From a checkpoint of a small transformer trained on Wikipedia: rotary positions, tied embeddings.
MLP neurons of a small language model. Each row is named by its layer, matrix (gate and up: input weights; down: output weights) and neuron, and shows model dimensions 64-191. Each number is 50 + 10 x the weight over its row's rms, rounded and kept within 0 to 99. A neuron's up and down rows have the sign that makes its largest values positive.
Before each neuron's rows, "fires before" lists the tokens most often just after its 100 highest values on Wikipedia text that the model never trained on.

fires before: "s", "20", "p", "pt", "2", "19"
L10.gate212:56 50 43 42 48 56 51 49 52 53 54 31 54 35 41 21 55 49 49 43 43 50 61 57 61 41 44 58 60 44 64 62 33 62 65 56 60 64 44 53 55 62 41 57 45 48 61 41 62 50 51 60 38 43 39 56 49 50 37 47 71 45 49 72 66 43 54 58 35 55 63 49 45 38 36 49 59 55 58 35 54 58 45 53 62 46 56 52 47 41 51 56 52 53 49 32 54 46 46 59 51 52 48 60 55 54 61 62 50 38 53 64 50 40 29 43 65 51 37 35 42 57 69 60 44 52 32 42
L10.up212:30 58 45 44 57 56 37 38 64 42 40 50 42 41 60 41 61 75 45 40 40 58 43 51 37 38 43 56 49 45 61 71 43 40 55 45 45 40 42 55 45 55 58 64 60 62 67 36 64 42 66 62 62 48 44 64 63 46 60 48 49 32 40 53 49 47 55 53 55 55 50 56 43 44 40 63 70 49 60 46 50 36 64 64 49 54 34 65 51 61 49 55 56 42 56 43 51 49 46 46 34 49 65 56 60 38 65 64 47 58 51 58 63 44 41 47 52 59 57 55 40 33 58 55 41 55 45 50
L10.down212:50 45 51 28 45 43 59 54 59 59 43 39 65 33 65 50 47 58 70 40 43 65 42 42 46 43 50 61 62 53 63 62 55 53 61 35 33 47 43 57 54 45 54 56 61 50 28 43 61 59 53 49 47 61 49 64 49 25 30 59 57 62 58 28 43 46 37 56 44 54 55 46 40 50 49 59 62 52 47 46 47 47 42 46 38 52 49 34 72 63 51 48 41 47 66 59 60 46 60 48 53 71 55 58 50 71 40 56 41 47 60 49 47 20 59 67 53 41 34 52 60 45 56 47 53 53 48 46

fires before: "s", "ch", "ical", "ic", "p", "ment"
L5.gate349:55 33 56 48 49 42 47 43 43 49 52 32 49 50 49 54 47 70 55 58 31 36 43 59 62 47 56 62 38 60 45 61 35 52 52 59 44 55 54 46 35 47 59 63 38 49 59 41 52 51 54 53 37 54 38 42 51 47 41 50 51 54 47 70 60 55 62 54 59 54 47 57 63 67 36 42 45 72 53 56 49 50 49 68 56 57 41 52 59 54 30 47 46 45 61 47 51 50 52 39 44 37 39 42 47 50 55 60 79 28 53 50 49 51 40 64 64 43 35 27 42 59 47 57 37 57 45 49
L5.up349:38 38 48 59 49 44 49 64 75 43 52 31 74 54 62 38 46 48 61 59 45 56 32 46 30 49 63 50 48 55 61 70 49 55 71 65 34 54 35 38 56 41 44 54 58 61 49 32 58 51 47 46 36 37 40 38 51 60 44 50 45 60 46 54 46 52 36 55 65 55 50 51 59 46 60 43 52 40 30 69 55 47 35 62 38 50 54 49 48 67 34 55 48 55 54 48 55 61 54 63 48 48 62 52 48 51 37 64 46 52 56 47 48 49 59 52 56 53 57 45 45 55 59 54 32 48 69 18
L5.down349:52 54 52 47 57 45 45 53 61 55 55 63 53 61 63 56 38 65 54 59 47 41 52 68 50 46 58 41 41 55 55 51 44 64 46 42 51 46 59 47 31 57 42 61 45 47 58 31 37 65 47 57 55 51 42 48 48 55 44 54 52 52 64 70 62 39 42 46 65 49 65 48 43 45 55 46 49 49 31 36 66 44 30 76 43 64 60 47 60 27 48 52 48 39 58 40 57 43 42 53 49 38 31 39 41 55 57 41 46 37 51 64 45 49 50 61 73 49 43 43 43 62 48 78 50 44 49 53

fires before: "d", "gr", "v", "b"
L5.gate393:58 65 42 52 54 67 54 45 46 54 33 29 56 48 57 41 61 40 35 41 57 61 59 43 71 50 47 58 51 56 50 52 42 45 54 43 64 62 46 40 36 62 53 50 54 52 46 27 47 39 54 54 54 44 60 52 58 50 62 47 60 42 51 55 53 45 50 39 48 41 44 38 51 66 38 59 48 45 49 29 50 37 60 51 64 40 47 54 38 70 53 62 44 71 47 60 44 51 46 51 50 47 50 45 43 43 35 76 42 35 60 68 31 58 52 64 40 53 39 55 52 62 57 49 45 50 56 39
L5.up393:29 58 52 57 60 55 43 45 19 40 33 47 50 38 33 44 57 57 60 39 36 62 60 47 54 48 66 43 43 41 43 42 51 42 36 68 56 48 54 50 71 58 51 34 43 39 39 40 42 51 48 56 53 53 59 55 73 42 49 50 58 45 46 36 38 65 50 54 52 58 41 70 29 49 42 65 48 53 38 46 51 52 56 48 44 46 25 49 30 65 46 60 63 47 40 52 60 47 61 51 71 40 57 52 53 34 50 41 61 39 42 75 45 47 48 56 54 46 50 50 53 53 62 45 57 51 51 78
L5.down393:51 53 58 48 52 45 61 44 48 43 51 47 51 50 52 53 45 52 30 48 64 49 35 43 41 53 57 46 32 52 71 38 42 53 60 51 48 44 41 72 47 48 45 41 67 56 37 39 60 35 51 56 36 45 50 57 48 43 42 53 43 27 33 52 41 44 23 55 47 55 58 59 51 49 35 47 42 44 67 52 49 48 40 48 44 62 44 42 36 53 48 46 64 55 39 31 53 42 49 59 47 29 46 36 54 71 36 63 46 59 67 52 52 72 38 41 65 57 52 34 48 59 49 49 40 50 36 42

fires before: "al", "ational", "hip", "s", "."
L9.gate51:52 45 53 45 51 45 69 51 51 42 51 54 49 65 43 47 60 50 44 50 40 47 50 62 33 74 39 52 48 41 45 47 43 49 50 40 53 44 28 57 61 65 55 63 48 53 60 26 47 60 42 44 39 50 37 34 58 52 61 37 44 21 49 77 66 42 59 44 44 49 45 65 54 52 47 56 51 39 46 49 45 38 41 47 64 53 58 54 42 50 47 46 46 45 41 48 66 46 63 40 51 67 58 70 51 48 59 65 66 53 67 61 22 45 57 64 50 51 59 63 45 48 31 59 47 63 34 57
L9.up51:55 41 41 59 51 51 61 48 41 37 51 51 71 47 31 52 43 40 38 55 51 34 49 42 40 57 42 51 46 61 59 48 78 60 36 55 52 53 70 44 55 34 50 71 60 66 25 33 41 43 53 42 61 54 51 49 40 50 36 59 49 47 50 63 46 43 65 32 77 41 48 44 33 51 47 50 34 50 47 46 40 49 46 60 58 39 41 71 54 36 45 41 54 58 47 41 43 57 39 49 37 47 40 58 61 40 54 63 49 46 60 48 51 41 36 52 62 59 49 51 43 43 47 64 34 60 59 58
L9.down51:45 62 50 47 58 60 42 31 60 64 50 48 51 43 57 45 55 47 48 46 60 46 38 39 60 52 60 47 42 63 62 28 56 73 56 50 52 47 74 61 28 46 52 33 64 63 56 56 51 48 54 57 56 40 49 48 45 56 59 54 47 54 61 43 42 45 48 41 55 46 43 62 62 38 44 63 33 39 66 51 24 37 62 59 60 49 62 52 46 33 56 17 48 37 64 44 31 58 48 49 49 58 42 46 56 34 45 50 32 69 62 56 56 66 41 43 64 48 56 44 46 65 45 71 56 43 53 38

fires before: "ue", "u", "ent", "ual"
L9.gate99:54 53 40 40 33 50 60 38 51 63 31 50 55 45 56 45 44 56 57 47 36 61 38 63 50 40 47 56 55 56 41 54 50 44 63 46 37 38 53 45 54 44 56 56 44 40 48 54 50 41 52 44 63 54 51 59 52 37 33 33 46 59 54 48 47 47 33 51 34 56 42 58 40 51 40 54 60 73 34 55 47 64 31 39 44 61 64 42 37 43 56 41 43 69 56 69 68 55 52 45 52 52 69 55 53 60 45 48 48 44 64 62 38 55 50 48 67 49 79 44 45 38 63 61 49 52 47 69
L9.up99:46 41 49 54 42 54 68 40 51 47 49 51 55 44 48 49 53 43 53 58 62 64 41 50 33 49 56 38 57 42 46 59 45 30 62 56 44 37 44 52 66 34 68 55 31 52 58 66 69 45 42 65 36 61 48 55 43 25 53 65 33 62 51 49 59 48 34 52 59 65 29 32 49 36 44 49 38 56 50 54 44 49 42 45 47 49 40 44 58 44 46 56 40 64 43 41 40 35 63 45 53 61 55 54 54 63 35 60 48 31 43 61 40 49 58 54 42 54 72 57 44 27 61 45 43 69 45 59
L9.down99:50 41 52 46 35 38 52 57 51 54 60 59 49 32 69 52 43 44 53 43 48 48 48 62 40 50 65 48 57 52 38 40 49 50 39 56 41 46 46 51 57 54 45 64 47 60 54 36 45 58 78 35 74 34 37 30 54 38 40 54 46 54 40 66 42 45 43 62 49 41 48 47 50 70 53 43 70 60 53 52 52 65 61 40 44 47 50 44 28 43 38 42 52 59 65 63 50 47 58 49 45 59 45 44 35 42 55 54 46 25 44 49 48 65 48 65 37 38 50 28 43 52 62 54 46 59 55 38

fires before: "b", " of", "ent", "ity", "ment", "e"
L7.gate461:57 41 46 60 56 40 53 36 67 56 40 47 50 43 53 43 62 49 34 49 58 34 38 44 50 66 21 40 60 34 31 63 39 56 51 55 43 48 49 53 40 43 66 51 48 51 61 45 42 33 48 46 60 64 37 65 63 63 57 47 43 35 52 32 69 46 53 51 48 69 52 67 65 48 51 58 50 63 43 30 60 56 47 61 45 47 46 40 29 63 55 62 47 43 44 50 60 51 68 34 42 41 52 52 42 62 45 38 63 45 66 54 26 45 50 48 52 38 42 50 49 49 55 42 53 56 59 46
L7.up461:63 40 48 53 55 40 56 63 56 57 77 61 47 43 43 51 53 39 63 58 48 43 58 21 45 68 38 39 57 35 39 52 60 61 53 30 66 63 48 64 54 65 58 64 49 50 57 49 40 58 52 56 43 46 44 37 49 56 45 73 42 40 41 61 40 22 62 40 56 58 53 62 51 40 46 42 59 63 41 58 68 58 62 57 47 42 36 53 34 52 65 71 51 44 45 41 64 40 57 44 59 30 53 55 63 45 50 37 51 58 57 46 47 50 54 56 47 48 66 65 36 35 53 48 50 59 45 50
L7.down461:39 42 44 47 51 41 54 58 55 45 67 39 62 49 61 41 67 52 56 47 53 50 42 31 48 48 57 42 56 40 47 60 40 40 42 39 37 76 50 51 38 50 55 42 49 45 52 29 53 65 39 36 45 46 47 54 54 53 51 55 53 54 71 54 55 42 36 42 59 38 53 70 61 48 46 57 51 53 43 66 65 37 25 45 55 27 47 47 57 62 49 33 60 49 57 47 52 55 53 55 47 60 58 53 44 45 67 29 45 32 54 41 32 44 53 53 67 37 61 45 40 51 59 46 73 66 47 33

fires before: "ed", "ter", "hed", " in", "1", " by"
L10.gate484:67 62 41 26 43 63 57 44 34 53 61 53 48 33 41 57 43 68 63 50 31 44 42 57 53 53 40 48 46 73 40 38 41 39 43 43 50 43 63 52 46 47 39 56 54 50 44 46 52 37 46 33 38 46 48 50 54 37 47 45 39 67 39 49 55 51 49 44 45 70 56 51 50 31 33 51 46 39 45 36 33 61 55 54 40 55 40 45 59 30 56 60 47 51 62 55 34 61 58 58 65 49 53 53 39 37 50 43 63 53 55 42 54 29 52 43 44 60 47 58 45 56 59 58 53 63 58 52
L10.up484:35 41 62 69 54 22 40 67 49 57 55 48 54 35 38 37 42 49 47 44 33 52 49 51 41 61 46 51 48 53 63 50 41 35 65 64 39 45 37 37 56 40 45 68 54 39 42 64 52 51 53 59 37 67 41 49 65 50 51 58 74 53 33 41 47 61 53 61 66 64 56 50 47 48 50 63 43 38 40 60 60 40 55 55 47 57 50 39 74 46 56 57 41 59 49 59 25 55 54 59 59 56 55 62 49 41 64 70 46 49 47 34 63 65 60 53 50 54 41 54 45 33 45 43 53 69 50 42
L10.down484:31 29 54 26 59 49 62 50 74 75 59 52 65 64 22 52 56 63 44 43 57 42 47 44 35 38 43 51 56 41 56 66 51 52 64 42 24 43 53 43 38 61 41 59 51 50 66 45 44 54 54 55 49 69 43 62 49 52 41 49 50 56 47 39 62 48 31 33 47 40 58 45 47 56 66 42 38 44 58 53 43 54 48 68 66 47 49 36 65 49 40 55 68 51 57 41 59 47 55 59 50 40 66 56 46 51 45 56 49 62 53 51 58 39 62 53 63 53 46 55 49 39 48 48 48 53 36 46

fires before: "ru", "ity", "ric", "ant", "ri"
L2.gate191:54 58 33 46 51 69 54 66 58 52 55 41 46 36 50 46 43 47 30 37 50 33 44 45 40 38 38 46 49 39 49 48 49 46 61 47 49 49 41 42 50 54 50 56 44 41 28 41 53 44 65 45 41 61 53 39 37 44 52 55 67 51 69 73 52 62 24 55 45 42 43 56 40 43 41 51 45 63 58 60 53 38 54 43 33 43 44 48 56 44 39 60 38 54 63 56 35 63 71 43 55 61 48 52 63 45 67 46 66 37 53 30 60 38 55 60 46 52 61 37 51 51 39 46 32 38 48 64
L2.up191:30 44 58 68 54 34 47 56 46 73 30 44 39 54 54 58 44 42 44 65 53 41 41 57 54 41 58 56 51 53 48 56 58 40 51 44 57 77 47 59 46 59 39 51 39 48 73 38 37 62 57 38 40 57 40 52 42 45 46 53 60 42 70 64 51 49 58 59 49 36 59 78 56 51 38 61 53 51 55 43 53 45 57 47 49 63 32 56 52 63 37 60 65 56 47 37 46 45 57 51 61 46 59 60 48 65 63 47 49 42 46 39 59 55 56 33 40 38 52 58 49 27 47 66 44 62 45 49
L2.down191:52 51 53 45 52 32 47 52 51 56 59 63 53 33 43 59 56 44 29 47 43 36 33 56 39 43 61 36 59 36 49 43 48 39 59 56 50 36 32 57 45 42 50 62 54 55 38 61 27 50 53 57 58 48 37 51 69 46 57 55 46 51 55 33 49 43 44 62 45 61 43 49 67 34 52 49 38 45 57 57 52 52 70 50 49 57 33 52 52 38 56 29 59 22 51 54 57 46 61 63 61 47 37 53 40 35 50 42 49 46 63 35 52 39 39 59 55 43 59 41 45 28 49 54 49 41 64 73

fires before: "ar", "lect", "v", "ach", "ight", "qu"
L10.gate47:64 40 36 54 65 69 59 57 34 75 36 62 52 41 63 52 46 34 53 31 46 57 49 46 59 58 59 65 39 51 50 52 58 56 38 46 47 65 31 36 56 42 65 57 65 49 35 41 48 49 47 65 41 48 54 62 55 69 37 51 40 65 58 62 35 68 58 62 52 40 39 51 52 49 52 51 44 56 38 39 49 41 59 57 50 55 42 59 66 50 56 61 69 46 46 46 49 59 52 38 51 27 44 52 60 47 35 51 49 32 51 38 54 50 46 66 35 40 56 59 51 51 47 61 49 39 57 56
L10.up47:34 54 40 37 42 64 50 47 37 46 50 48 50 47 50 62 32 63 50 54 61 41 41 34 70 50 45 32 39 37 58 68 45 63 41 42 63 53 45 52 71 43 51 53 37 32 52 38 38 45 37 47 48 49 64 39 59 57 48 41 40 56 38 57 38 29 37 56 50 49 44 35 44 59 48 59 58 34 37 52 45 28 51 54 52 40 61 56 40 27 32 55 50 52 52 46 72 64 58 49 48 34 37 47 54 48 43 44 43 44 65 38 55 65 53 58 54 53 52 42 53 49 38 42 70 54 49 63
L10.down47:55 39 40 49 40 64 63 44 47 46 48 47 39 53 63 50 56 51 65 46 57 51 51 61 65 53 60 36 65 62 59 44 41 55 49 49 43 50 25 36 39 58 46 57 40 54 73 44 41 36 59 50 50 41 41 48 67 38 38 48 43 58 48 67 58 60 49 48 26 58 53 42 57 54 55 41 52 32 40 47 45 49 44 58 41 48 55 54 33 50 52 59 62 36 39 39 71 57 27 52 59 47 51 46 63 54 59 23 58 50 56 54 60 53 67 53 47 48 50 52 26 41 39 52 59 66 63 56

fires before: " of", "ent", "le", "al", "ter", "es"
L7.gate275:58 46 47 52 45 42 73 54 47 42 43 40 45 76 34 50 53 49 63 53 42 50 56 48 48 79 54 54 51 52 63 41 37 59 44 53 39 63 59 57 35 43 52 47 47 41 42 47 37 51 49 62 37 43 50 41 49 59 37 58 54 56 38 59 54 51 36 54 47 57 41 64 41 40 65 49 67 59 42 43 50 50 37 52 32 57 66 41 41 51 37 42 39 61 29 43 65 35 52 73 49 47 45 52 74 52 48 52 53 43 39 56 36 38 64 68 50 43 37 32 55 53 35 40 44 41 59 56
L7.up275:50 51 31 55 48 56 47 48 48 38 54 51 55 47 35 53 51 39 36 52 61 55 45 33 56 56 50 46 66 46 38 57 59 44 64 57 37 44 65 36 45 41 59 64 56 40 51 48 45 43 50 29 48 55 64 38 51 51 64 41 34 47 31 57 64 54 45 48 46 45 50 47 43 47 47 36 55 59 45 66 64 50 53 85 53 38 59 43 58 38 49 54 51 61 44 49 46 47 43 53 58 42 64 61 59 52 65 54 53 52 41 40 49 56 74 60 66 52 64 68 53 55 30 62 54 31 39 45
L7.down275:48 54 69 48 46 47 62 53 54 46 42 64 41 52 50 46 66 44 48 66 65 58 49 55 39 72 69 48 54 51 49 66 43 55 38 33 47 30 65 42 40 51 59 27 44 61 70 49 63 31 59 48 35 53 38 42 53 27 31 57 37 51 49 61 45 45 58 52 40 44 60 51 43 60 52 52 57 60 57 52 47 54 51 42 49 45 64 64 46 62 54 44 42 59 53 57 64 41 52 50 50 48 45 35 50 40 68 48 51 52 64 58 55 45 45 60 52 49 56 52 49 41 51 56 72 49 40 53

fires before: "we", "t", "uch", "o", "ome"
L9.gate95:51 42 49 41 55 38 40 42 39 39 43 68 39 51 52 41 57 35 53 49 42 52 49 34 70 49 44 64 39 52 54 47 60 55 50 60 38 44 52 48 35 42 35 46 45 52 42 74 35 63 52 56 48 51 45 60 65 51 42 54 55 42 42 53 39 52 54 55 54 44 46 69 33 41 37 59 57 43 52 54 53 55 48 80 44 57 57 46 59 73 26 59 44 62 38 57 51 62 55 45 51 50 45 47 46 53 39 59 55 60 48 38 38 53 48 68 57 46 61 59 43 59 54 40 57 62 56 55
L9.up95:54 53 46 47 47 39 75 45 37 61 49 66 48 51 46 44 45 52 28 39 50 55 43 35 54 40 61 51 56 53 59 62 32 49 50 47 51 43 54 63 48 43 51 63 39 61 47 56 58 67 52 44 32 70 61 37 61 36 52 64 41 45 59 61 60 49 52 59 47 46 61 62 45 59 53 70 54 69 38 65 42 74 52 48 49 47 59 42 48 65 43 45 35 41 57 55 45 66 56 46 32 50 46 43 66 48 64 37 35 40 54 46 57 53 50 52 52 48 50 61 38 59 61 31 54 53 64 40
L9.down95:52 70 64 60 55 59 46 26 53 52 48 44 38 53 49 45 73 53 26 61 69 64 31 50 53 35 53 50 58 51 49 40 50 31 42 53 63 68 52 60 44 41 53 38 50 60 50 32 50 42 55 54 44 54 60 55 49 56 50 54 53 54 64 62 59 66 62 43 50 36 51 54 60 45 57 47 54 37 50 58 51 54 50 51 43 61 45 53 50 35 73 56 50 47 53 65 57 28 62 66 32 48 48 53 38 51 46 48 57 49 45 59 61 64 41 59 59 43 75 34 63 46 44 37 37 59 70 49

fires before: "b", "ong", "th", "way", "one"
L8.gate1:75 61 52 57 43 57 39 52 44 32 50 68 51 55 58 32 48 40 56 47 54 55 56 61 64 48 62 61 54 47 64 37 54 57 42 61 47 60 57 54 49 53 59 62 49 41 61 40 36 53 58 40 59 65 31 52 55 50 55 39 46 57 35 62 29 41 48 59 25 39 40 50 58 37 58 55 45 40 39 42 39 61 51 70 55 51 55 46 39 57 42 56 56 64 39 54 59 42 43 44 54 68 42 44 41 54 54 56 44 55 22 27 70 32 59 49 64 73 48 49 47 63 51 50 38 64 66 54
L8.up1:49 51 44 47 55 56 48 37 36 72 37 45 37 56 59 31 54 50 53 42 48 50 37 62 33 59 44 49 50 22 63 49 40 50 54 52 63 47 73 53 50 64 48 51 49 50 47 68 49 41 54 45 65 42 47 60 58 40 49 55 34 52 50 59 54 51 45 52 54 47 57 69 41 44 43 62 52 34 33 70 58 39 48 49 57 44 34 48 54 44 38 57 41 68 33 50 32 47 60 53 55 38 34 34 33 38 33 45 49 48 38 65 56 36 28 40 74 48 47 37 41 51 68 65 43 57 59 44
L8.down1:48 50 53 70 64 58 57 60 41 33 43 63 60 57 47 49 50 42 57 48 57 35 51 56 50 56 51 38 67 48 40 50 49 30 44 51 53 60 47 48 50 59 52 54 40 41 54 64 65 40 52 11 75 55 75 45 39 58 45 54 41 60 38 62 49 41 64 28 37 49 63 58 53 40 69 38 56 46 43 40 58 45 44 44 60 42 47 28 49 62 56 59 68 64 54 40 58 44 43 43 46 51 49 66 43 41 52 34 56 68 59 45 52 52 46 41 52 61 60 41 62 62 57 53 53 57 71 46